Weights of a small transformer language model.
Size: 8 layers, vocabulary 8192.
Architecture: RMSNorm before each block, rotary positions, no biases in attention or MLP, untied embeddings.
Training: a variant of Adam for these matrices, 9122 steps.
MLP neurons of a small language model. Each row is named by its layer, matrix (gate and up: input weights) and neuron, and shows model dimensions 128-191. Each number is 128 + 24 x the weight over its row's rms, rounded and kept within 0 to 255. A neuron's up and down rows have the sign that makes its largest values positive.
A block is one neuron, or neurons of one layer that tend to fire together. After each block is what it responds to, as a language model described it from the Wikipedia text at the highest values.

L5.gate113 [126 131 102 114 130 124  95 131 107 129  84 142 187 128 119 127 169 114  97 133 116 121 121 124 148 121 115 127  96 101 123 129 104 123  91 148 135 155  98 152  98 175 169 131 158 138 134 123 136 151 125 143  88 185 129 107 130 119 162 177 153 143 179 137]
L5.up113 [152  93 139  99 157 164 104 208 152 127 117 100 112 128 125 112 158 100 148 142 133 154 111 166 169  86 173 114 132  96 151 146 107 128 140 151 134 127 114 145 112 141 147 107 164 147 109  89  99 109 117 144 144 113 125 131 144 123 152 112 129 131 100 121]
L5.gate352 [128 137  97 108 122  65 135 153  90 171  86 108 147 144 146  99 119 167 157 169 166 111 118 134 141 123 134 109 118 141 135 127 112  89 123 146 123  99 134 155 133 128 101 134 117 161 101 136 138 122 127  95 143 127 122 145 154 124 108  99 146 140 134 111]
L5.up352 [184  98  98 110  99 119 131  87  87 124 146 143 177 113 147 135 113 148 130 123 153  83 136 152  79 101 171 133 123 107  92  78 132 107 116 124 176  90 133 122 142 129 117 113 131 152 144 128 109  86 135 102 135 120 141 138 112 120  97 119 132 139 108 133]
L5.gate407 [137 172 145  98  74 128 130 110 123 144 124 147 114 160 159 123  90 143 172 103 149 120 101 156 114 170 118  90 102 139 139 145 140 157 139 113 137  92 135 114  91 140 152 138  87 112 118 146  85  91 126 124 118 121 129 121  88 155 121 103 138 159 171 112]
L5.up407 [141 118  90  85  95 152  85 103 135 124 151 132 158 141 147 119 141  82 113 140  99 112 150 120 181 102  87 160 143  88 126 148 107 121 116 180 131 140 119 139 137 114 176 155 155  97 148 140 164 154 132 123 154 114 136 148 174  92 138 115 141 148 127  79]
L5.gate479 [158 131 104 137 164 116 154 138 116 151  73 169 141 121 147  84 146 116 133 106 108 110 176 158 155 136 165 159 138 164  99 109  90 122 130 132 124 112 135 153 134 170 148 131 160 103  70 101 136 110 152 141 118 139 135 167 144 115 127 100 157 139 106 147]
L5.up479 [119 136 122 147 164 132 121 141 128 157  81 145 124 135 153 109 155 138 135 127 135 117 134 197 127  88 157 132 141 134 136 113 132 124 123 134 158 150 120 131 120 109 113 124 123 127 151 101 138 114  97 158 144  99 136 147 129 103 165 121 141 145 128 144]
L5.gate521 [126  95 135 102 108 163 120 158 170 120 124 173 150 102 117 106 147 150 107 107 152 191  76 125 149 123 140 128 106 156 124 111 108  95 124 124 122 123 112 135 132 153 138 141 140 100 115 141 126 119 120 147 153 116 138 143 159 112 148  97 145  94 135 172]
L5.up521 [141  92 114 107 135 128 131 161 125 150 127 111 186  90 128  79 183 113 124 114  88 126 150 160 156 110 110 133 102 132 158  96 139  77 119 170 142 108  92 119 134 118 148 147 109 158 114 141 128 140 121 123 133 132 136 113  93 122 167 107 161 144 105 113]
L5.gate609 [ 67 120  97 108 131 137 107 162 146 154 101 149 139  95 147 108 141 117 144 131 136  81 115 147 134 141 100 136  92 153 129 136  96 103 120 119 135 179 107 179 182 110  78 161 112 143  76 152 136 129 169 153 103 148 131 127  96 153 173 127 104 188 127 135]
L5.up609 [139 121  87 109 109 121 119 106 105 126 129 135 132 172  80 126 145 125 119  90 151 185  94 124 121 124 110 138 134 143 168  64 154 124 150  99 127 127 114 107 129 117 159 154  83  72 114 138 114 103 135 113 128 126 125 104 123 132 172 131 146 115  93 128]
L5.gate691 [100 163 151 159 152 112 106 105 125 137  85 146 148 169 129  87 148 112 113 106 171 116 102 126 115 131 139 133  83 143 112 144 130 135 131 130 139 139 117  97 108 136 195 182 120 104  88 110 113  91 133  97  84  97 138 122 160 132 165  94 130 127 105 175]
L5.up691 [162 121 171 127  97 161 155 148 132 138 104 138 109 120 130 107 156 113 149 175 103 154 140 119 109 118 170 119 100  76 114  97 178  97 123 153 148 142  90 116 116 164 132 151  90 125 103 163 137 121  98 102  91  73 116  98  85 115 112 114 130 176  97 108]
L5.gate722 [137 113 136  90 172 122 106 153 111 139 121 138 141 122 123 125 138 125 100  88 139 142 105 149 112 176 151 142 101 115 110 123  97 125 118 139 114 121 168 156 104 152 149 136 185 148  76 107 120 115 149 178 102 157 127 124 136 167 104 105 153 155 114 147]
L5.up722 [127 164  75 123 127 125 138 135 126 158 116 117 149 145 145 107 141 147 119 117 164 142 156 170  84 139 140 164 138 139 132 124 107  98 123 133 111 150 102 151  84 147 104  98 121 156 125 144 110 113 153 141 118 149 199 163 108 151 106  70 130 136 134 103]
Responds to: Second or middle word-pieces of split proper nouns, often foreign, right after a capital initial, such as A-ar-stad, B-ac-ău, Maa-st-richt.

L3.gate30 [165 101 138 133 114 129 117 133 122 134  80 148 141 129 118  68 132 109 104 140 111 108 153 134 141  70 147 124 124 116 146 115 170 164 119 110 141 162 118 142 147 126  99 152 122 120 122 115 146 101 124 107 128 149  85 113 136  71 167 154 153 104  95 108]
L3.up30 [ 87 136  76 130 185 119 197 121 102 133 103 105 150 134 110 114 119 144 131  92 105 123 152 114  95 118 117  94 156  94 100  90 126 151 107 129 128 110 106 117 121 116 131  73 132 136 115 140 175  62 144 134 112 127 144 123 131 110 137 146 138 120  88 123]
L3.gate79 [101 127 158 181 158 117  63 177 159 123 138 130 160 115 143  91 141 136  74 113 163  99 150 144 132 155 107  91 147 112  88 119 139 156 139 109  89 171 116 150  92 142 107 117 114 137 123 102 117 111 113  98 117 136 106 164 148 131 106 124 119 137 112 184]
L3.up79 [140 151 123 108 139 154 111 129 129 170 117 164 149 122  60 143 107 106 131  99 158 134  88 135  86  95  68 147 126 115 176 117 100 143 130 139 167  97 147 124  85 134 136 138 136 124 136 117  97  93 145 118 136 133 167 107 149  91  79 163 156  91  56 102]
L3.gate347 [ 82 150 160 106  82 110 168 136 119 175 122  96  77 134 116  73 122 102 102 134 139 123 112 107 117 155 148  98  88 114 138 143 115  86 137 164 100 153 138 106 128 120 142 104 129 145 138  93 105  94 145 112 120 133 156 150 156 163 139 106 144 117 126 156]
L3.up347 [135  76 154 148 168 175 138 133 102 129 133 137 139 128 132 119 128 151 150 108 164 175 137 132 127 126 126 114 143 121 146  99 146 134 108 141 187 140  65 157 124 119 140 113  95 136 111 113 139 121 103 147 103 127  97 116 125  75 133 113 113 119 109 132]
L3.gate380 [100  98 171 146 108 120 104 163 109 136 132 120 122 113 115 122 138 121 113 155 149  98 120 151 151 164 128 137 134  97  86 206 147 116  78 134 128 151 112 125 163 101 166 101 109 101  73 136 182 131 106 130 133 105 134 102 139  72 108  96 180 136 137 123]
L3.up380 [ 79 136 142 110 114 105 150 119 112 159 129 142 143 177 141 111 117 128 157 151 124  96  83  79 106 121 154 110 120 171 112 112 135 140 116 116 130 120  85 123 140 146 103 161  87 124 124 100 129 132 117 138 152 143 142 139  95 121 118  74 107  78 124 155]
L3.gate398 [148 115 117 160 117 126 126 107  95 126 114 122 162 113 141  99  87 184 117 143 149 103 119 156 164 131 127 147 136  80 148 127 140  88 116 121 157 162 112 129 107 116 147 134 101 100 121 161 148 126 112 121 130 124 109  60 160 123 149 141 163 131 136 169]
L3.up398 [152 115 123  91  94 144 104 139 183 122 138 162 120 175 104  89 122 157 158 106 191 119  94 139  91 132 141 141 125 171 163 148 165 141 147 190 123 143 123 156 140 142 100 144 178 146 112  79 137  91 166 129  84 152 113 124  87 142 123  96 156 127  95 124]
L3.gate419 [ 91 140 101 141 110 117 101 136 111 139 118 141 129 145 122  96 118 121 100 126 171 141 147  90 159 144 155 142 144  93 139 111 157 128 103 150 136 143 137  98 130 137 149  89 111 113  99  81 157  88 149 120 100 123 122 198 131 132 105 147 124 161 127  91]
L3.up419 [138 145  91 104 105 125 139  96 122 112 130 123  87 140 109 131 128 122 109 115 122 104 122  73 115 142 162 140 131 134 104 116 174 160 112 117 152 151 145 111 121 119 122 138 119 124 112 129 122  61 133 150 129 153 116 119 143 128 181 129  61 131 115 150]
L3.gate645 [122 166 152  93 144 133 113 153 123 151 159 164 122 160 115 114 105 118 123 156 147  92 126 106 147 137 141 152 130 113 126 125 161 110 133 134 109 151  76 162 121 116 123 158 101 130 109 130 120 103 166 171 142 146  95 119 140 117 139 116 141 119 175 143]
L3.up645 [ 97 145 160 138 129 131 104 130 140 116 104 166  81 154 127  95  62 131 162 109 161 132  99  93 119 120 117 173  72  84 139 138 127 131 111 158  96 147 104 136 135 129 103 188 113 163 155  90 161 123 140 135 104 171 132  91 109 127 115 143 135 114 160 165]
L3.gate676 [118  98 133 114 109 127 147  93  87 132 150 140  89 157 133 107 123  89 128 149 129 111 131 152 140  96 125 127 130 114 132 154 115 135 108 152 108 157 145 103 114 116 110 120 126 142 114 113 156  75 104 107  73 123 131 120 144 163 139 116 129 160  95 102]
L3.up676 [126 138 135 125 104 133 133 137 124 132  92 170 145  73 108 156 145 134 117 144 120 122 173 136 106 155 154 132 150 148 129 115 118 149 117 119 140 218  80 137 140 135 122 142 110 111 113 133 102 116 108 174 157 105 131 162 136 134 139 138 173 140 122 131]
Responds to: Second fragment of a word split after a short capitalized first piece, often a name or title, as in A-mi-ga, Na-mi, Di-mit-ris.

L3.gate22 [118 160 133 116  96 159 122 161 141  91 139 149 131 119 126 134 157  77 181 128 132 138 175 165 116 175 123  90 133  98 139 107 133 154 110 116 123 126 137 136 134 122 100  50 142 112  98 189 142 120 130 109 158 125 114  89 140 160 138 136 105 126 120 131]
L3.up22 [123 133  98 142 113 141 148 111 107 156 120 152 119 106 123 117 139 113 152  90 150  75 165 162 111 143 168 120 126 147 111 118 129 152 123 130 143 123 152 160  93 139 156 108 110 157 129 148 126  64 145 126 140 153 100 169 131 112 118 118 147 177 119 147]
L3.gate98 [142 174 125 159 128 124 125 121 114  94 125 109 106  91 117 111 127 119  88 151  92 105 134 154 124 117 162 139 141 104 121 159 115 125 127 163 121 109 123 135 120 134 175 113 112  70 120 119 107 138 118 143 114 139 105  96 128 134 102  99 147 130  82 139]
L3.up98 [161 112 144 152 119 120 114  92  88 152 136 150 109 104 113  99 133 160 109 117 107 140 112 118 133 148 154 155  73 124 122 129  92 165 111 149  66 131 127 114 125 139  79 108 122  89 127  77  80  93 142 102 133 121 148 150 155 117 129 188  79 106  90 180]
L3.gate209 [110 115 168 136 121 140 151 146  98 180 112 107 151 107 141 128 127 111 107 138  87 129 132 138  93 137 113  90 102 123  90 168 123 103 161 128 122 160 158  97  93  94 131 142 108 165 139 172 129 100 129 132 181 140 112  84 130 125 147  75 122 106  86 186]
L3.up209 [144 151 117 163 144 149 126 109  97 132 116  75 125 135 100 118 151 117 119 161 130 127 165 173 100 122 154 148  82 148 112 169 123 139 136 158  92 145 131 165 130 158 167 139 122 157 121 153 116  78 157 125 123  97 118 169  95 164 130 138 126 119  89 159]
L3.gate317 [134 159 152 116 164 101 129 129 124 119 122 114 167 118 124 102  97 112 157 116 140  97 113 145 159 145  84 101 113 171 103 125  88 112 125 147 119 115 125  97  87 106 182 125 139 144 122 139 115 105  84 157 130 154 112  96 140 140 133  86 132 141 117 109]
L3.up317 [138 106 130 132 162 118 125 182 128 142 120  93 181 155 150  92 125 129 135  75 129 131 140 131 125 118  77 112 135 144 143 154 115  95 138 153  65 134 111  81 129 111 115 105 132 134 119 135  79  85  96 133 148 172 153 108 101 132  75 107 124 129 172 130]
L3.gate409 [142 102 149  80  91 156 118 101 126 133 120  93 143 102 129 111 162 120 137 130 103 113 104 118 148 138  95 100 129 113 162 104 173  77 192 140  84 141 129 134 176 147 151 181 159 105 101 149 138 139 133 140 131 167 101  70 121 128 134 134 155 108 131 109]
L3.up409 [136 146 132 116 116 121  80 138  78 143 179 101 152 126 139 130  98 103 121 142 123 128 146 182 100 147 101 104 155 130 124 145 158 145 118 115  89 112 121 123 106 148 158 120  98 128 129 146  94 123 115 131 141 145 103 139  82 127  91 115 158 117 155 123]
L3.gate525 [145 129 165 106 159 107  73 149 135 112 115 108 134  96 130 124 132  83 117 146 158 127 129 127 130 149  62 114 123 106  76 160 119 121 120 131  95 147 168 164  90 151 161 124 164 115 115 144 111 140 139 143  97 103 116 131 109 154  89 136 159 141 130  99]
L3.up525 [142 105  92 127 136 108 109 154 105 145 108 118 125 134 157 183 120 110 100 140 163 121 185  97 106  90 161  90  95  97 129 117 157 127  98 151 155 146 158 164 102 122 185 124 159 183 147 126 166 131 125 144 125 111 127 111  72 124 143  96 134  86 153 126]
L3.gate546 [135  93 161  96 183 134 105 174 133  79  98 144  87 101 120 137 161 118 116 121 167 144 129 150 137 139 125 120  83 110 133 114 117  90  82 144 102 142 135 139  95 106 186 141 135 112 139  82 138 142 125  83 160 146 132 116 134 141 127  96 212 147 143 162]
L3.up546 [103 162 118 100 131 137 115 129 187 155 124 140 118 141 115 167 116 176 166 180 116 111 168  88 136 131 142 174 113 153 141 104 162  84 108 131 164 140 140 145 103 165 149 118 108 152 122 102 156 128 137 144  80 139 107 130  94 163 137 118 106  78 140 100]
L3.gate723 [151 100 131  92 172 153  88 140 166 102 121 120 134 114 189  97 148 124 119 109 117 116 129 112 133 145 139 136 100 123 150 112 107 127 131 123 121 130 154 134 137 184 139 117 140  90 117 132 145 106 196 110 135 108 101 126 115 166 129 145 164 115 127 113]
L3.up723 [120 116 118 149 129 124 108 144 174 112 122  85 164 136 149 116 153 140 121 153 129 136 116 145 117 115 114 125 119 123 139 103 119 136  73 104 102  96 126 129  95 166 140 145  84 153 136 161 113  95 103 139  86 137 122 113 134 137 132 128 128 152  68 131]
Responds to: Fires on was or is right after an article's title subject and its parenthetical dates, and on mid-word pieces of split proper names like Bur-go-s, Ran-go-on, Bel-g-ium.

L3.gate136 [154 150 101  91  74 154 122 109 126 104 108 126 101 155 173 147 148 120 107 134  72  95 135 153 132 130 191 130 117 129 116 159 104 137 164 163 111 148 101 115 112 119 125 125 153 139 117  99 123 152 171 173 134 124 141 105 143 149 138 111 135 106 144 140]
L3.up136 [121 118  87 177 112 146 122 137 105 130 149 164  85  57 116 133 134  98 132 151 139 185 156 141 122 134 118 160 166 115 114 112 115 178 131 131 105 152 125 143 131 126 133 116 116 165 123  88 120 149 139 118 148 134 121 122 117 129 138  80 107 142 136 133]
L3.gate211 [142 138 120 131 112  98 149 123 106 161 162 101 110 110 126 142 156 144 136 139 132 127  84 123 106 127 157 174 127  79 145 152 134 143 124 117 128 149 114 128 163 125 127 103 134 128 112  88 158 121 125 161 116 170 125 151 124 128 107 155 198 102 100 115]
L3.up211 [123 136  98 129 150 110  97 117 102 143 127 127 150  96 136  96 183 107 114 134 120  98 117 152 145 174 152 123 125 146 162 137 138 110 171 118 142 179 143 115 113 126 117 164 127 125 117 144 128 130 129 124 167 165  86 129 156  82 107 129 181  79 110 161]
L3.gate215 [100 109  89 158 107 127 103 119 117 113 115  82 123 151 121  81 130 115 134 143 101 118  85 145 142 155 118 142 169 180 135 130 141 139 133 121 139 158  99 116  98 135 157 107 136  75 158 150 152 162 123  99  87 138 152 100 127 103 141 118 156 177 147  88]
L3.up215 [127 169 149 160 146 181 149  94 107 130 151 129 117 107 103 119 117 130 157 113 153 171 137 155  91 123 127 126 137  89 129 147  90 163 110 184 132 137 151 111 152  85 107 120  78 113 133 158 126 126 119 151 157  94 113 101 119 136 182 146 124 122 113 107]
L3.gate297 [143 143 171 103  99 120 152 143 107  55 100 110 113 108 113  99  93 127  81 176 111 135 152 129 129 117 131 155  74 118 160 109 119 141 124 132 149 115 122 155  63  85 109 131 114 111 116 115 126 142  61 163 102 123 115  71 132 103 105 105 121 124 136 146]
L3.up297 [105 152 115  99  92 107 155  95 148  93 122  57 118  96  87 102 162 103 109 159 110 136 157 120 165  88  94 141 104 126 178 117  96 125 108 132 156 109  84 113 123 110 161 139 141 104 145 125 104 141 133 119  92 103 152 152 104 144 141 111 144 115 125  80]
L3.gate310 [114 129 188 111 134 131 142 149 119 103 165 142 141 129 114 130 114 126 146 128 125  77 137 144 108 140 124 127 136 113 121 124 138 113 145 145 136 159  94 125 114  89 130 139 148 180 120 134 109 143 119 105 145 157 129 121 108 104 152 139 112 157 151 126]
L3.up310 [134 168 110 187 104 121 138 111 133  99 141 167  62 100 128 108 125  99 123 145 147  90 130 125 140  80 185 148 151 147 115 150 135 157 143 175 131 119 132 152 158  99 155 114 158 123 155 173 119 127 133 137 128  73 159 105 153 124 127 152 125 108 141 102]
L3.gate426 [ 85 128 137 123 136  92 110 117 150 155 124 115 188 156 129 118 197 146 134  86 116  76 154 128 147 124 148 102 157 120 164 132 131 162 163 154 132 149 118 138 161 148 149 144 108 160 134 128 126 160 160 147  55 122 140 163 127 163 162 125 131 108 147 112]
L3.up426 [119  78 157 158 141 132 156  90 162 138 127 142 145 169 143 130 141 117 111 107 112 117  87 114 134 146 146 175 143 146 166 137 141 145 163 128 100 111 145 127 152 159 126 186 119 134 118 112 133 126 161 117 122 132 124 121 115 136 133 117 116 121 115 123]
L3.gate532 [111 114 131 122 123 116 178 116 113 114 150 118 134 130 135 136 106 144 157 118 149 108 113 119 114 185 139 149 141  87 122 131 155 130 126 130 121  92 103 104 107 109 152 123  95 109 144  71 123 170 166  95 105 154 101 132 116  94 125 115  90 136 134 174]
L3.up532 [100 156 171 175  92 119 153 113 127  89 150 166 179 143 157 112 114  97 161 137 153  98 136 148 135 150 198 168 142  74 144 155 139 104  94 147 133 127 141 108 121 117 172 145 109 121 148 122 151  98 168 132 102 133 131 117 114 139 172 147 102  84 127 142]
L3.gate681 [ 95 125 155 124 161 159 137  98 112 153 132 116 112 120 130 134 115  75 132 146 133 129  94 116 136 175 137 166 129 108 134 159 107 127 140 131 158 121 190 108 131 157 141 126 205  91 103 109 116 143 133 158 112 134 109 148 143 105 160 121 148 139  91 167]
L3.up681 [147 126 127 159 151 151 159  92 120 152 154 114 108 135 163 123 126 113 141 135 166 144 140 114  96 147 126 160 126 142  68 160 128 165 181 143 121 155 170 130 148 165 110 138 149  90 157 109 120 104 125 171 107 129 134 138 119 122 138 130 171 148 106 144]
Responds to: Pipe separators following numeric cells (scores, stats like 2–1 |, 48.35 |) in wiki tables, plus scattered mid-word pieces in names and words (Vinci, Battletoads).

L4.gate574 [147 151 181 153 119 102 105 138  89 159 115 124 113 169 133 124 142 113 105 129 127 128 108 131 128 137 126 131 140  98  90 158 130 122 121 154 151 170 135 138 120 153 128 139  74 118 157 138  45 110 136  91 147 146  82  98 175 109 126 140 204 137 182 145]
L4.up574 [149 124 115  57 138 150 140 136 153 134 124  83 123 162  82  93 154 128 102 126 142 122 106 151 126 128 116 144 155 116 129 151  97 134 122 109 118 131  97 142 109 107 130 164 103 108 147 102 120 120 141  92 133 140 141 140 160 162 122 163 100 136 100 147]
Responds to: Second word-piece right after an opening capital letter (P-er, P-or, Mo-ved, Po-w), plus pipe separators and dashes following numbers or headers in tables.

L4.gate313 [129 138 112 155 142 147 102 127 127 132 131 141 102 112 133 146 135  57  95 164 106  68 113 141 127 151 168 152 176  87 159 112 118 122 122 140 169 126 119 114 125 109 144 128 121  87  90 121 112 133 142 164 135 154 122 120 129 116 129 104 172 136 100 124]
L4.up313 [104 117 120 176 121 140  88 147 152 138 113 139 162 115 133 137 135 131  91 154  78 139 158 128 153 131 183 120 134 134 107 120 155 121 114 138 114 118 128 102 141 162 143  69 158  93 145 127  91 157 122 154 116 143 145 172 158 164  97  80 156 122 110 174]
Responds to: Short subword pieces that continue a word split after its first piece, often names, e.g. Mar-ch, Man-or, Arsen-al, Pen-al-ty.

L4.gate65 [119 123 146 143 106  96 113 122 196 113 116 130  83 105 105  69 135 141 140 121 152 104 132 104  93 122 172  98 131 142 138 116 120 127 149 119 129 125 168 123 101 122 139 156 116 149 128 143 119 131 152 151 124 140 123 117  49 121 135 119 126 156 149 144]
L4.up65 [131 114 125 114 148 167 103 148 131 131 124 117 167 136 120 139 133 142 149 105 149 145 120 117 112  95 124  67 165 146 141 142 121 111 189 129 160 138  80 150 128 102 121 135 136 144 121 147 111  98  92 171 112 126 165 155 109 151 120 104 170 144 114 130]
Responds to: Short word-piece fragments, often vowel-heavy like i, mi, ia, ana, right after a name's first letters, as in A-mi-ga, Kra-i, A-vi.